config.toml
n_layer = 12
d_model = 192
n_head = 6
n_kv_head = 6
head_dim = 32
d_mlp = 384
vocab_size = 2048
activation = "swiglu"
norm = "rmsnorm"
norm_place = "pre"
norm_eps = 1e-05
positions = "rope"
rope_base = 10000.0
rope_fraction = 1.0
qk_norm = false
attn_scale = 0.177
bias = "none"
tie_embeddings = false
parallel_block = false
init = "normal"
init_std_qkv = 0.0267
init_std_o = 0.0
init_std_up = 0.0267
init_std_down = 0.0
optimizer = "adam_atan2"
lr = 0.00166
lr_mult_qkv = 0.7
lr_mult_o = 0.913
beta1 = 0.95
beta2 = 0.99
lr_head = 0.00766
grad_clip = 2.0
warmup_steps = 295
schedule = "wsd"
decay_fraction = 0.916
decay_shape = "sqrt"
final_lr_fraction = 0.05
batch_tokens = 32768
seq_len = 768
doc_mask = true
train_tokens = 147900000
steps = 4514
dataset = "wikipedia_en"
MLP neurons of a small language model. Each row is named by its layer, matrix (gate and up: input weights; down: output weights) and neuron, and shows model dimensions 128-191. Each number is 50 + 10 x the weight over its row's rms, rounded and kept within 0 to 99. A neuron's up and down rows have the sign that makes its largest values positive.
Before each neuron's rows, "fires on" lists the tokens most often at its 100 highest values on Wikipedia text that the model never trained on.

fires on: "0"
L2.gate371:45 57 52 65 54 42 58 74 53 46 23 61 46 57 49 45 62 67 42 59 47 57 47 47 47 36 60 41 43 40 57 57 67 60 52 55 43 58 49 51 39 42 74 63 47 54 46 44 45 54 61 55 49 46 53 53 47 56 49 58 36 48 42 42
L2.up371:54 48 55 42 43 45 55 55 59 55 53 45 37 43 66 45 66 56 61 63 52 47 54 34 38 43 43 49 53 53 68 47 44 50 50 59 39 62 27 52 47 60 47 52 53 56 55 44 48 57 75 54 54 44 31 64 48 47 37 52 46 63 67 61
L2.down371:40 36 55 45 53 28 50 44 28 39 24 53 45 60 52 35 70 40 42 37 38 51 50 50 65 49 35 45 59 43 48 69 38 56 43 33 59 55 57 66 52 56 58 55 41 59 32 31 54 56 53 48 56 54 44 51 53 61 65 61 54 45 55 66

fires on: "ier", "1", "le", "ount", "able"
L6.gate92:42 57 45 32 49 54 31 66 59 48 47 63 54 41 39 55 67 50 40 54 33 40 45 30 52 40 43 46 57 38 42 45 62 52 54 39 33 46 47 65 52 52 60 66 46 56 48 78 46 57 30 57 41 53 41 50 62 57 27 42 36 53 49 51
L6.up92:41 67 55 42 46 33 45 33 41 61 35 61 63 56 54 43 33 45 57 45 41 56 41 41 53 53 44 65 41 53 54 42 36 37 61 43 29 44 54 41 51 39 41 38 61 54 51 34 60 39 46 51 49 48 37 35 41 33 44 47 54 48 50 61
L6.down92:70 52 41 49 46 34 55 59 49 49 52 40 27 46 59 53 36 52 45 68 41 37 58 45 41 35 57 43 70 68 42 43 51 48 57 36 44 57 39 38 52 37 44 40 28 73 42 59 41 57 36 49 49 50 31 58 57 32 32 53 54 38 54 64

fires on: "al", "en", "ir", "ree", "el", "or"
L6.gate155:48 33 48 31 44 48 51 60 37 40 55 46 46 46 53 50 42 45 70 52 63 55 51 44 59 39 44 36 51 57 46 46 55 53 53 43 60 54 64 50 49 47 47 67 50 35 55 42 48 35 65 44 45 66 51 44 71 37 56 45 41 70 34 46
L6.up155:52 30 62 54 45 37 69 53 61 39 52 36 41 61 48 56 39 43 44 46 46 61 53 51 55 40 64 59 54 72 76 41 47 73 46 51 60 65 61 56 55 54 56 60 47 39 57 51 64 54 43 39 61 53 55 48 43 38 33 52 42 62 41 60
L6.down155:75 40 41 67 45 54 52 49 50 52 61 38 52 54 51 50 54 60 38 46 46 66 44 70 45 59 69 37 51 47 64 48 65 47 50 60 42 56 59 45 48 40 50 59 73 46 48 37 56 57 44 53 48 52 50 51 38 57 26 54 41 44 49 49

fires on: ":", " |"
L9.gate42:57 55 56 76 56 54 47 37 58 48 56 29 46 56 58 40 55 50 56 52 75 64 46 61 57 53 53 49 41 49 64 70 72 31 56 46 38 52 46 57 44 64 53 48 41 51 57 52 58 37 37 47 45 29 47 53 59 46 52 46 42 67 49 58
L9.up42:53 53 72 58 53 36 57 43 71 41 42 35 41 64 59 60 54 64 42 49 56 52 54 47 42 53 52 40 39 56 60 41 65 53 46 42 48 38 36 45 55 61 60 45 52 42 41 56 44 38 47 57 64 58 42 55 51 33 58 41 44 76 56 41
L9.down42:56 61 53 52 45 48 40 59 46 50 49 61 56 44 31 58 52 50 40 56 56 39 33 46 52 60 51 67 59 41 62 46 54 52 47 51 69 45 65 53 46 49 57 37 60 53 38 50 49 57 56 37 75 57 60 47 46 56 37 37 38 45 52 46

fires on: "0"
L2.gate77:38 47 59 56 55 46 53 59 60 35 53 62 55 64 67 53 45 57 57 45 61 52 57 46 41 36 54 59 41 56 46 58 47 35 52 58 47 54 22 47 53 62 45 44 54 46 52 37 45 39 81 52 52 45 42 45 44 47 51 53 47 54 63 41
L2.up77:60 57 52 45 57 47 54 69 40 38 27 63 43 48 43 38 49 51 53 68 60 52 59 45 43 54 49 43 70 50 63 52 53 54 60 49 50 72 53 59 53 53 65 55 41 69 42 50 51 53 40 56 56 47 45 63 66 49 44 53 43 60 35 54
L2.down77:51 45 45 37 62 43 54 53 40 49 33 59 40 60 54 43 60 39 55 47 45 49 40 38 63 39 39 46 44 62 51 71 46 53 45 57 45 49 41 60 31 46 66 63 51 51 59 39 73 46 49 55 47 50 59 56 46 55 49 50 57 71 44 60

fires on: "g", "l", "b", "ar", "k", "ak"
L6.gate49:45 37 50 49 48 37 59 40 61 49 57 40 43 59 54 48 44 51 47 39 52 50 55 33 55 48 69 41 55 51 44 64 54 38 46 65 36 42 51 49 49 72 41 36 43 68 49 56 69 63 53 48 55 17 40 53 53 63 48 39 67 49 62 37
L6.up49:39 46 44 44 55 48 57 68 57 55 64 30 55 56 57 61 54 53 52 45 40 45 69 35 66 57 53 49 68 45 53 42 42 53 15 51 44 66 50 49 48 49 51 52 49 56 63 67 59 63 57 52 45 41 50 58 49 48 56 59 50 46 49 54
L6.down49:47 53 45 53 52 48 31 50 73 59 52 32 51 49 60 45 45 65 65 57 49 46 52 53 59 46 52 48 54 36 74 24 35 57 41 56 72 50 62 53 52 36 46 60 64 49 52 57 60 50 57 46 33 59 46 47 53 58 42 52 54 60 53 63

fires on: "ot", "w", "oc", "e", "W", "at"
L9.gate17:33 28 57 43 46 41 50 52 46 50 48 60 58 40 63 40 46 62 53 45 54 44 60 54 56 36 58 30 49 46 60 42 61 55 66 62 47 40 38 55 52 35 52 60 45 57 54 50 35 43 55 46 60 64 49 59 41 25 40 47 37 49 40 33
L9.up17:50 44 60 44 48 53 53 72 41 50 38 58 63 49 49 45 56 60 50 43 45 43 48 63 47 47 42 39 43 53 48 44 56 55 44 76 40 43 51 45 55 39 47 13 53 48 40 61 35 46 46 56 67 55 58 57 59 50 22 43 32 57 53 31
L9.down17:50 53 37 42 57 54 44 53 46 55 57 41 47 59 37 48 66 59 50 51 44 45 51 67 40 56 52 66 79 57 27 58 36 51 49 50 57 53 43 59 57 48 33 42 53 34 59 39 40 53 46 31 48 38 47 42 72 70 21 50 40 43 36 55

fires on: "in", "amp", "e", "l", "ot"
L7.gate31:48 40 39 50 50 45 53 61 50 61 38 60 46 54 49 58 44 58 69 55 60 42 65 42 64 45 65 27 28 59 61 45 60 45 69 46 47 49 51 47 73 46 66 37 64 40 57 52 46 68 43 50 37 68 56 43 66 45 43 46 38 59 55 55
L7.up31:64 47 41 45 60 56 47 40 46 56 56 52 47 50 54 46 51 54 53 48 51 57 46 56 71 48 45 22 39 62 51 47 58 45 51 47 45 47 41 55 50 45 36 59 59 35 42 42 27 43 47 64 55 62 47 49 86 60 35 42 43 52 66 63
L7.down31:45 51 43 53 56 57 45 41 60 20 49 46 53 43 39 52 67 39 46 77 49 43 44 55 46 60 36 47 55 67 52 55 62 57 69 54 59 44 61 63 31 54 29 30 50 48 54 56 36 44 60 42 43 34 45 57 50 50 53 43 59 35 64 39

fires on: "===", "0", "1"
L6.gate181:60 25 26 51 42 54 62 49 63 45 47 47 34 68 63 50 58 52 49 43 53 59 45 43 38 42 42 52 39 57 48 53 47 47 65 55 52 43 46 51 67 60 49 58 60 50 57 53 53 47 34 52 58 37 24 42 59 59 53 43 65 48 54 47
L6.up181:50 44 63 67 37 41 49 42 61 62 63 54 38 37 61 55 55 54 39 47 56 37 53 37 43 56 45 51 41 41 56 65 39 49 73 53 57 49 47 40 57 73 50 42 43 54 48 57 54 52 44 55 68 35 43 42 46 40 74 63 61 51 40 41
L6.down181:61 49 51 41 41 60 47 68 66 60 37 63 34 48 59 46 57 46 53 34 43 57 50 51 51 42 56 68 57 48 50 52 41 43 47 57 50 48 52 55 54 65 49 44 60 56 62 48 40 62 41 47 51 38 37 71 35 44 52 39 52 73 59 48

fires on: "el", "o", "v", "ir", "os", "w"
L8.gate28:46 39 35 56 53 52 50 61 61 51 58 45 43 34 53 54 40 44 74 51 56 51 51 75 29 42 48 53 60 66 40 53 49 63 67 48 34 45 58 43 61 60 53 44 50 37 56 48 51 30 60 38 52 37 55 49 44 61 34 37 32 63 49 54
L8.up28:49 31 27 60 52 53 46 62 46 43 41 58 69 73 46 42 64 56 45 40 47 56 49 52 63 50 47 55 51 59 48 36 48 54 43 52 56 56 30 52 58 53 57 59 35 53 35 36 52 46 39 43 49 70 40 55 64 58 34 48 70 54 54 69
L8.down28:62 45 46 44 51 45 37 41 48 42 66 48 38 62 68 31 47 39 41 52 32 51 46 55 72 42 71 43 53 48 63 34 45 54 51 55 50 57 50 42 62 60 60 37 59 54 47 56 48 46 41 42 59 77 53 33 51 46 46 52 41 52 42 37

fires on: "ot", "a", "or", "and", "en", "er"
L7.gate188:52 32 49 61 50 37 60 67 49 53 60 63 56 71 43 60 53 49 40 43 39 42 54 40 36 32 41 46 40 59 49 40 64 50 34 62 28 59 49 53 46 54 48 48 36 50 54 56 58 54 62 55 68 42 44 33 24 56 40 65 56 51 43 39
L7.up188:52 47 52 55 54 57 48 57 47 32 61 27 61 68 47 41 67 61 56 51 53 38 64 56 38 61 59 47 37 39 53 42 52 52 48 51 79 73 49 53 43 47 47 34 50 50 48 51 40 66 56 56 35 46 50 42 61 48 27 48 37 58 54 27
L7.down188:45 56 77 43 41 50 38 54 52 45 24 66 53 65 51 41 51 63 44 58 62 48 52 40 46 54 65 55 48 52 54 52 46 41 51 57 47 45 43 64 59 40 61 31 44 55 37 54 64 41 50 50 41 47 48 70 63 50 46 48 34 53 62 51

fires on: "ch", "est", "ig", "z", "ight"
L7.gate110:60 45 49 63 52 34 55 35 45 36 38 46 42 51 60 55 46 60 74 41 72 60 50 60 60 49 45 66 50 40 47 67 36 62 42 55 55 48 54 47 58 36 65 28 46 55 39 70 38 45 46 42 48 46 31 52 47 43 43 45 72 46 52 40
L7.up110:55 50 55 60 40 58 62 57 55 36 31 44 37 49 65 53 43 60 59 66 56 51 44 46 68 58 31 65 66 28 51 49 43 45 57 47 43 56 57 43 57 43 47 34 44 50 32 51 38 47 52 55 49 37 43 28 54 53 55 43 53 48 48 51
L7.down110:39 57 50 62 43 75 41 70 56 45 53 31 63 36 47 58 48 61 39 35 47 40 61 34 55 41 36 54 48 46 44 36 56 60 54 42 54 66 49 66 62 52 65 62 42 49 56 46 40 54 66 46 39 61 39 56 51 62 55 49 28 53 44 51

fires on: "p", "1", "ap", "0", "W", "k"
L8.gate172:36 51 56 51 49 52 53 61 55 42 41 55 46 43 49 47 64 56 59 79 53 47 61 61 58 29 50 50 49 65 58 60 51 48 56 52 55 50 67 31 31 35 55 57 45 31 50 51 44 47 45 57 37 50 43 62 57 49 54 44 64 47 53 44
L8.up172:45 54 54 52 41 42 52 56 48 54 47 39 56 50 64 28 51 50 66 17 42 52 37 45 36 52 46 45 67 71 51 62 44 62 38 56 63 53 43 44 63 33 39 53 58 54 56 34 49 52 60 63 56 38 48 54 69 43 54 53 46 62 45 51
L8.down172:52 54 49 64 67 30 56 47 54 47 72 55 58 54 60 40 39 55 36 42 34 46 28 54 45 49 55 65 72 46 64 43 47 52 53 52 68 45 52 56 56 61 39 51 41 58 51 60 42 58 56 45 52 67 59 46 54 57 46 62 28 43 50 60

fires on: " |\n", " |", " sp", "at", "ep"
L6.gate221:39 37 53 67 35 57 54 48 60 41 56 58 48 35 68 49 54 67 67 46 43 44 55 45 43 63 46 46 35 48 37 43 67 30 67 51 39 63 40 56 64 51 67 36 50 46 52 51 56 52 55 47 55 40 52 53 60 54 54 43 40 69 40 37
L6.up221:47 37 63 76 50 51 54 61 52 61 61 66 53 53 52 53 60 71 60 55 47 47 41 51 63 59 60 60 47 57 34 50 48 45 62 48 61 39 45 49 33 58 76 47 57 68 49 42 47 44 56 44 64 41 56 60 50 38 40 31 30 55 39 56
L6.down221:50 54 44 74 52 39 46 63 47 37 43 40 53 47 38 53 48 51 41 61 56 39 41 47 54 38 61 60 56 61 49 42 41 61 42 59 62 55 49 47 43 40 59 52 52 69 59 53 52 43 67 35 51 65 46 54 59 32 38 43 55 52 58 65

fires on: "1", "2"
L2.gate36:50 50 54 46 62 55 39 50 57 53 65 51 47 53 50 51 57 70 35 52 49 50 51 48 63 47 50 36 59 54 36 31 57 65 47 21 48 54 51 49 63 65 60 47 45 63 62 44 45 39 48 51 57 47 45 55 55 37 42 34 60 78 49 66
L2.up36:52 56 50 50 57 42 60 49 59 43 60 40 58 54 43 55 54 76 57 37 57 56 58 70 45 45 48 51 28 39 25 51 41 69 55 46 66 52 49 45 37 43 74 40 45 41 34 41 58 56 26 50 62 51 42 44 61 59 46 31 46 70 50 59
L2.down36:59 51 61 61 52 44 49 53 50 56 65 52 31 58 52 47 40 38 50 52 57 56 49 49 40 50 50 47 56 62 55 44 48 54 50 57 32 42 38 45 51 45 49 49 49 59 45 48 33 53 48 59 41 56 42 64 52 58 54 65 32 46 37 48

fires on: "ig", "ch", "ac"
L8.gate255:57 55 52 38 48 44 48 36 47 58 59 50 56 51 70 43 53 54 54 51 65 66 53 43 48 52 44 36 41 30 47 73 28 48 47 47 64 49 53 51 58 43 59 44 55 68 37 52 58 61 50 64 49 58 45 42 60 47 63 55 60 44 56 42
L8.up255:56 54 46 55 49 59 40 40 80 59 54 31 41 51 65 62 52 39 36 50 59 54 51 58 43 51 40 45 44 44 29 65 53 51 68 50 43 48 61 55 44 57 38 38 51 45 36 51 36 56 52 45 33 44 41 40 54 58 65 40 42 43 51 36
L8.down255:56 40 77 61 46 59 49 45 59 47 63 37 57 42 58 52 38 57 50 45 62 67 63 44 67 55 65 48 38 68 52 27 32 35 43 58 39 64 50 42 63 47 56 38 47 40 56 59 37 39 39 59 45 72 50 41 61 24 67 53 46 59 55 60

fires on: " and", "he", "s", "in", "ant", "n"
L7.gate89:58 60 51 50 55 55 44 45 58 64 66 35 22 75 49 48 58 54 61 41 62 44 41 59 57 41 53 53 58 55 48 59 45 56 42 35 48 48 48 48 49 52 41 49 49 40 59 53 73 64 43 38 27 37 55 62 40 41 45 46 46 71 69 55
L7.up89:31 54 42 68 29 60 53 50 45 57 52 37 57 55 57 37 40 49 40 50 56 42 43 69 68 49 36 59 61 41 33 45 52 37 69 65 34 57 55 47 43 54 53 54 45 49 45 55 48 45 46 66 66 22 43 39 31 45 52 44 42 54 52 54
L7.down89:73 63 64 63 39 42 54 55 47 72 37 50 53 58 67 63 52 59 49 36 46 51 56 54 44 59 37 34 68 48 54 41 39 32 57 61 46 48 54 54 36 42 44 34 45 57 34 43 44 40 64 63 55 62 41 46 70 56 47 44 58 45 42 50

fires on: "===", ":", "====", "=="
L9.gate371:61 44 53 52 47 56 46 39 54 53 45 46 43 60 69 59 53 41 72 43 60 72 50 46 53 40 43 52 36 50 58 63 58 37 65 48 16 51 61 49 45 51 57 47 46 68 58 54 40 47 47 70 47 49 53 41 31 36 44 56 46 55 53 44
L9.up371:44 58 43 53 55 40 58 57 66 43 54 36 36 51 70 49 44 48 67 39 59 67 53 41 45 29 54 45 44 41 62 75 71 34 51 50 40 46 60 55 46 50 58 44 53 40 66 45 45 46 44 53 72 31 43 51 36 48 51 54 40 59 56 42
L9.down371:44 58 47 58 31 56 40 59 46 47 42 54 47 54 33 58 37 36 50 54 43 45 35 32 62 63 56 41 68 43 63 56 63 51 42 39 54 42 58 49 37 50 41 62 48 44 39 38 46 52 53 38 71 33 48 58 37 60 59 60 36 61 60 59

fires on: " Th", "Th", "h", " Wh", "ect", "ew"
L7.gate87:44 56 40 59 47 56 64 56 64 59 38 53 32 64 50 52 45 64 56 28 53 71 61 53 76 40 25 54 43 50 47 50 36 54 40 51 51 49 59 48 48 42 62 45 51 40 52 51 51 40 53 44 47 41 43 36 53 35 65 40 45 55 43 47
L7.up87:53 72 47 55 48 67 54 50 63 55 45 66 38 56 50 57 45 52 56 38 35 71 53 46 62 51 35 56 55 48 46 44 58 57 48 62 54 68 69 48 61 46 49 40 53 43 50 49 41 57 57 33 51 51 64 39 53 47 57 38 56 51 44 40
L7.down87:47 54 60 35 51 62 48 53 49 57 43 49 52 58 46 45 57 35 57 55 31 43 47 30 51 56 48 65 55 51 52 52 50 38 56 60 52 63 42 40 52 55 52 51 61 47 57 57 56 56 65 44 18 49 63 47 52 44 39 56 54 49 59 53

fires on: "2", "ography", "ative"
L2.gate33:55 50 39 74 51 52 41 65 45 43 56 55 38 51 50 54 32 60 46 49 57 66 40 38 57 50 39 55 56 50 40 54 52 45 57 37 40 47 52 48 48 54 58 50 44 65 44 52 58 61 64 45 42 62 37 50 57 34 53 30 52 62 63 36
L2.up33:41 55 49 43 76 36 47 28 56 37 45 52 68 36 42 43 70 55 44 46 54 48 46 63 57 65 39 54 26 38 34 43 42 64 40 57 57 31 63 60 44 45 62 46 53 40 56 49 53 53 64 45 60 57 70 49 48 60 63 52 58 38 45 66
L2.down33:81 30 56 40 48 45 52 37 20 39 52 51 56 64 48 67 52 44 57 48 57 61 42 39 56 37 65 52 50 34 47 43 59 67 48 55 40 52 50 43 52 38 53 55 58 40 41 45 53 67 52 52 46 47 59 47 45 58 45 67 49 55 46 59

fires on: "1", " ret", " Sch"
L2.gate150:50 74 52 57 57 50 61 57 56 47 41 46 62 36 43 44 58 45 53 41 57 35 44 60 55 35 49 54 36 36 45 50 67 63 44 27 55 47 50 63 53 47 44 51 48 39 65 62 60 73 36 37 46 46 47 47 63 50 59 44 53 61 58 40
L2.up150:40 65 43 52 40 39 43 49 56 54 54 43 52 50 44 43 41 45 42 29 43 57 44 45 47 47 37 60 38 55 38 46 56 62 34 50 50 44 48 57 57 50 37 47 44 67 49 45 63 63 55 35 44 53 56 44 62 39 60 39 43 60 55 47
L2.down150:66 42 35 55 56 31 37 64 63 43 55 55 42 55 45 52 27 51 43 40 57 37 52 51 26 45 52 49 53 66 36 45 39 58 38 43 48 46 68 55 68 47 45 46 42 64 50 36 40 53 57 47 47 58 54 58 53 52 51 39 28 52 37 37

fires on: "1", "hed", "."
L2.gate206:38 47 41 61 42 39 44 41 59 65 48 64 50 47 49 53 56 68 52 51 57 49 39 23 43 57 39 53 38 52 50 73 37 42 64 55 46 39 57 60 44 58 33 60 39 62 64 65 67 46 47 44 49 39 49 63 51 54 68 48 53 43 59 43
L2.up206:51 36 51 70 44 58 38 49 59 72 66 57 56 33 63 47 45 45 35 41 42 61 51 45 43 45 48 50 55 45 56 43 32 39 55 48 47 57 43 45 49 58 46 72 44 52 52 46 54 59 50 29 55 54 64 42 61 56 41 54 55 44 58 47
L2.down206:63 58 63 51 45 53 35 55 58 42 72 68 53 73 56 56 46 61 49 40 52 51 46 74 43 43 43 49 51 59 62 60 58 44 46 53 48 64 67 36 61 60 44 40 68 44 43 35 48 41 50 55 39 52 74 36 40 53 49 65 28 58 51 47

fires on: "ong", "am", "ch", ",", " (", "7"
L6.gate271:57 58 44 61 54 50 50 18 50 47 42 52 47 49 40 61 34 49 53 41 59 57 39 59 44 64 59 48 44 60 55 52 78 38 47 62 67 44 60 50 46 54 22 52 61 37 64 24 49 62 48 42 52 57 42 45 59 57 47 42 69 44 46 39
L6.up271:45 60 44 63 63 44 54 45 47 51 56 49 54 52 39 65 44 64 57 43 44 29 48 44 45 46 49 51 42 69 49 52 61 44 48 52 48 64 42 48 48 47 48 30 47 51 64 51 53 59 43 46 46 71 53 58 43 47 64 24 62 64 48 52
L6.down271:63 29 44 57 31 51 54 67 63 73 50 42 46 57 36 59 52 52 31 53 57 50 42 45 55 57 37 52 75 60 52 49 56 41 49 41 45 22 48 49 61 66 41 56 48 31 39 50 47 37 58 53 37 56 47 53 53 63 62 61 58 49 37 44

fires on: " of", ".", " y", "s", " and", " o"
L9.gate126:58 54 50 61 55 41 53 42 45 50 44 56 52 58 54 64 33 70 43 35 51 37 52 55 70 32 64 51 43 57 58 43 53 56 35 27 41 39 39 40 55 44 43 50 53 36 46 53 59 65 38 36 32 28 32 54 41 71 67 44 42 54 46 47
L9.up126:71 60 57 45 39 60 51 61 49 46 61 48 47 66 60 43 51 63 31 44 50 52 43 58 66 34 45 62 60 60 45 41 61 52 74 52 71 49 39 42 54 49 54 58 58 45 44 57 49 53 39 39 53 38 36 41 38 50 48 51 67 57 55 49
L9.down126:48 51 53 39 51 42 35 41 33 47 57 46 55 72 42 35 79 37 37 51 46 53 46 70 53 52 44 44 45 41 61 56 42 53 71 59 47 56 58 56 54 58 42 53 40 72 45 47 42 41 53 61 64 46 55 53 46 65 44 48 60 48 27 61

fires on: "\n\n", ")", " Mc", ")\n\n", "l", "b"
L7.gate40:57 46 48 55 76 49 43 53 47 40 69 43 35 32 43 53 45 48 50 49 72 50 48 43 38 54 53 30 53 40 51 54 48 35 56 48 49 61 61 71 43 42 78 56 30 67 69 54 74 63 69 63 42 41 47 42 56 49 47 47 62 48 48 58
L7.up40:36 42 48 35 47 42 38 70 52 56 60 55 38 51 54 68 49 52 44 54 62 37 62 45 57 55 46 39 70 38 35 47 43 53 32 50 45 79 58 42 40 44 54 17 52 58 56 49 65 60 63 41 56 50 77 53 47 56 39 34 58 51 52 52
L7.down40:47 51 52 59 41 53 59 65 45 51 46 57 56 50 48 36 40 48 53 61 44 33 29 42 47 64 62 49 57 63 53 52 50 64 51 45 55 42 51 47 65 45 48 40 48 67 41 49 63 32 47 48 48 47 45 61 26 49 55 53 45 44 43 57

fires on: "ar", "ad", "er", "at", "as", "m"
L7.gate50:49 42 60 39 46 63 48 54 57 62 55 56 45 48 44 67 69 46 52 51 55 40 53 34 56 44 42 68 59 28 62 60 52 50 48 43 48 53 22 60 52 58 44 48 44 48 29 46 60 49 49 47 43 35 50 65 38 53 57 60 53 45 37 42
L7.up50:41 61 52 46 59 68 46 45 60 62 51 58 52 40 42 69 53 53 58 55 50 43 39 37 47 49 34 60 46 38 66 49 55 54 39 48 49 50 40 47 52 42 52 47 44 61 37 42 65 48 56 50 54 46 55 51 38 66 68 50 51 43 47 52
L7.down50:56 41 46 33 30 52 35 65 56 50 52 47 67 52 30 45 49 45 33 56 50 55 66 42 50 51 51 52 37 38 66 53 50 57 43 49 43 54 34 51 62 52 42 59 41 33 37 47 66 60 39 59 48 43 47 48 47 54 60 66 39 27 46 34

fires on: "b", "z", "or", " For", "ar", "ur"
L8.gate293:55 46 44 51 22 46 59 46 57 49 57 14 45 66 54 49 45 39 40 23 50 58 60 40 50 44 51 27 54 76 45 39 50 37 48 51 37 52 55 28 59 43 47 45 49 45 47 58 57 59 39 62 30 32 67 39 55 30 51 55 49 44 70 52
L8.up293:45 34 49 31 47 39 53 56 43 44 33 33 66 50 44 51 38 42 49 32 41 52 53 58 43 59 48 62 57 72 41 28 59 35 32 58 41 64 58 59 48 41 58 40 44 51 46 65 64 61 41 60 39 39 65 50 45 39 30 51 50 45 54 59
L8.down293:53 35 40 46 65 58 45 62 59 55 56 75 66 51 68 50 55 31 48 45 48 34 49 79 43 46 47 63 58 33 37 47 36 57 43 65 38 41 52 64 47 56 71 22 53 56 30 60 70 53 49 51 54 53 45 65 59 53 38 53 35 33 46 53

fires on: "is", "t", "er", "in", "n", "at"
L8.gate70:50 59 51 25 40 51 41 52 71 51 38 51 33 65 44 67 51 44 53 42 48 42 49 61 63 55 52 59 59 50 75 46 55 55 51 31 47 67 40 46 69 62 46 52 44 26 35 49 55 43 52 50 57 68 51 40 48 32 49 49 49 60 44 51
L8.up70:43 55 45 35 44 67 22 51 54 83 50 61 54 48 52 49 48 56 43 48 54 67 43 50 43 54 49 39 52 46 33 65 53 41 62 38 50 55 35 62 56 37 41 52 49 51 39 47 51 56 53 54 44 54 47 48 54 53 63 63 43 55 55 39
L8.down70:42 62 52 70 38 57 43 57 56 61 36 52 56 55 44 59 50 36 53 49 68 42 51 21 62 61 55 60 49 47 38 47 42 40 56 64 41 39 43 55 53 49 55 54 53 41 59 57 29 57 58 57 65 43 59 31 50 55 50 48 56 53 55 37

fires on: "at", "ot", "tt", "and", "ro", "ud"
L7.gate59:47 49 65 54 48 51 45 51 59 55 53 51 55 52 49 56 31 49 40 44 42 48 48 51 34 47 49 58 63 62 68 47 59 60 37 50 43 51 49 49 66 48 36 54 48 50 58 72 56 44 65 46 40 33 27 45 42 53 41 54 44 62 59 50
L7.up59:43 42 41 60 48 55 48 48 45 43 50 51 41 61 39 39 44 53 36 48 50 70 63 52 57 62 61 44 53 42 51 47 41 47 52 45 55 58 64 36 55 51 65 38 43 60 41 43 62 57 54 78 54 48 41 50 52 54 60 58 54 53 57 47
L7.down59:50 39 64 46 66 36 55 33 40 40 57 59 45 42 52 61 47 70 48 57 54 64 77 40 45 53 47 76 54 60 42 45 46 59 54 56 50 43 42 55 32 57 62 46 44 59 51 47 56 59 62 40 50 47 48 73 61 27 63 52 43 47 51 49

fires on: "2"
L2.gate203:34 33 49 63 68 47 37 47 57 35 38 41 46 47 57 53 35 38 30 47 44 50 46 22 55 37 44 43 52 36 51 50 33 59 66 34 46 44 39 37 62 52 47 51 41 53 60 38 53 27 51 53 43 65 54 52 55 51 46 35 52 52 46 54
L2.up203:63 45 35 49 54 47 64 45 57 47 51 41 40 42 52 51 47 44 44 49 46 36 48 50 64 69 48 61 45 58 51 45 33 48 43 52 61 50 54 57 54 44 42 48 52 29 52 45 78 58 45 38 54 54 43 63 59 59 48 41 55 53 53 70
L2.down203:53 47 60 51 26 54 76 67 49 62 50 62 38 66 41 53 48 60 79 48 68 60 32 75 33 40 46 57 45 61 45 55 58 45 31 58 41 57 48 58 57 48 68 61 58 60 43 57 35 53 64 41 60 47 55 51 52 54 48 66 52 53 50 51

fires on: "n", "in", "ri", "ul", "re"
L9.gate347:60 52 53 44 38 29 52 57 57 55 28 54 54 38 49 46 26 45 49 45 45 40 58 52 44 51 41 60 59 46 61 46 42 39 59 52 38 35 28 38 45 68 49 49 43 50 39 61 36 34 45 80 50 48 65 57 26 45 38 54 29 49 51 40
L9.up347:63 55 39 40 40 52 30 41 46 53 52 36 55 63 41 50 43 40 43 52 53 50 43 45 44 63 36 35 40 41 50 57 50 37 48 41 26 58 52 57 55 37 56 65 46 57 74 45 67 49 61 59 37 66 60 55 40 48 60 56 40 53 54 45
L9.down347:43 62 34 80 44 64 43 31 58 59 57 53 55 49 36 62 61 40 47 59 46 64 57 55 48 52 52 58 51 48 54 40 59 66 51 45 42 64 46 49 63 41 50 68 40 55 59 32 47 50 60 56 49 46 45 58 70 55 55 65 48 46 30 50

fires on: " C", "3", "0", "is", "c"
L8.gate333:54 38 49 63 74 55 53 54 55 44 55 54 44 42 61 46 49 52 49 59 49 59 46 48 54 60 50 65 52 36 73 49 39 43 45 41 44 45 58 53 48 44 60 50 48 71 52 64 37 43 45 53 55 61 47 51 36 50 38 32 53 58 41 58
L8.up333:63 21 49 52 57 51 56 49 57 65 49 73 32 51 60 48 40 64 45 50 61 59 46 41 54 50 33 50 46 40 57 58 40 51 29 54 23 52 46 49 56 44 34 46 46 55 51 62 73 48 50 46 52 60 43 53 34 46 36 40 50 66 46 40
L8.down333:54 64 38 49 54 48 39 65 43 47 65 40 60 41 46 30 45 41 64 56 57 48 55 51 48 44 57 43 54 58 55 28 62 56 36 28 29 59 37 55 57 42 34 61 53 64 46 64 67 53 31 48 45 52 55 46 60 37 47 59 51 54 58 33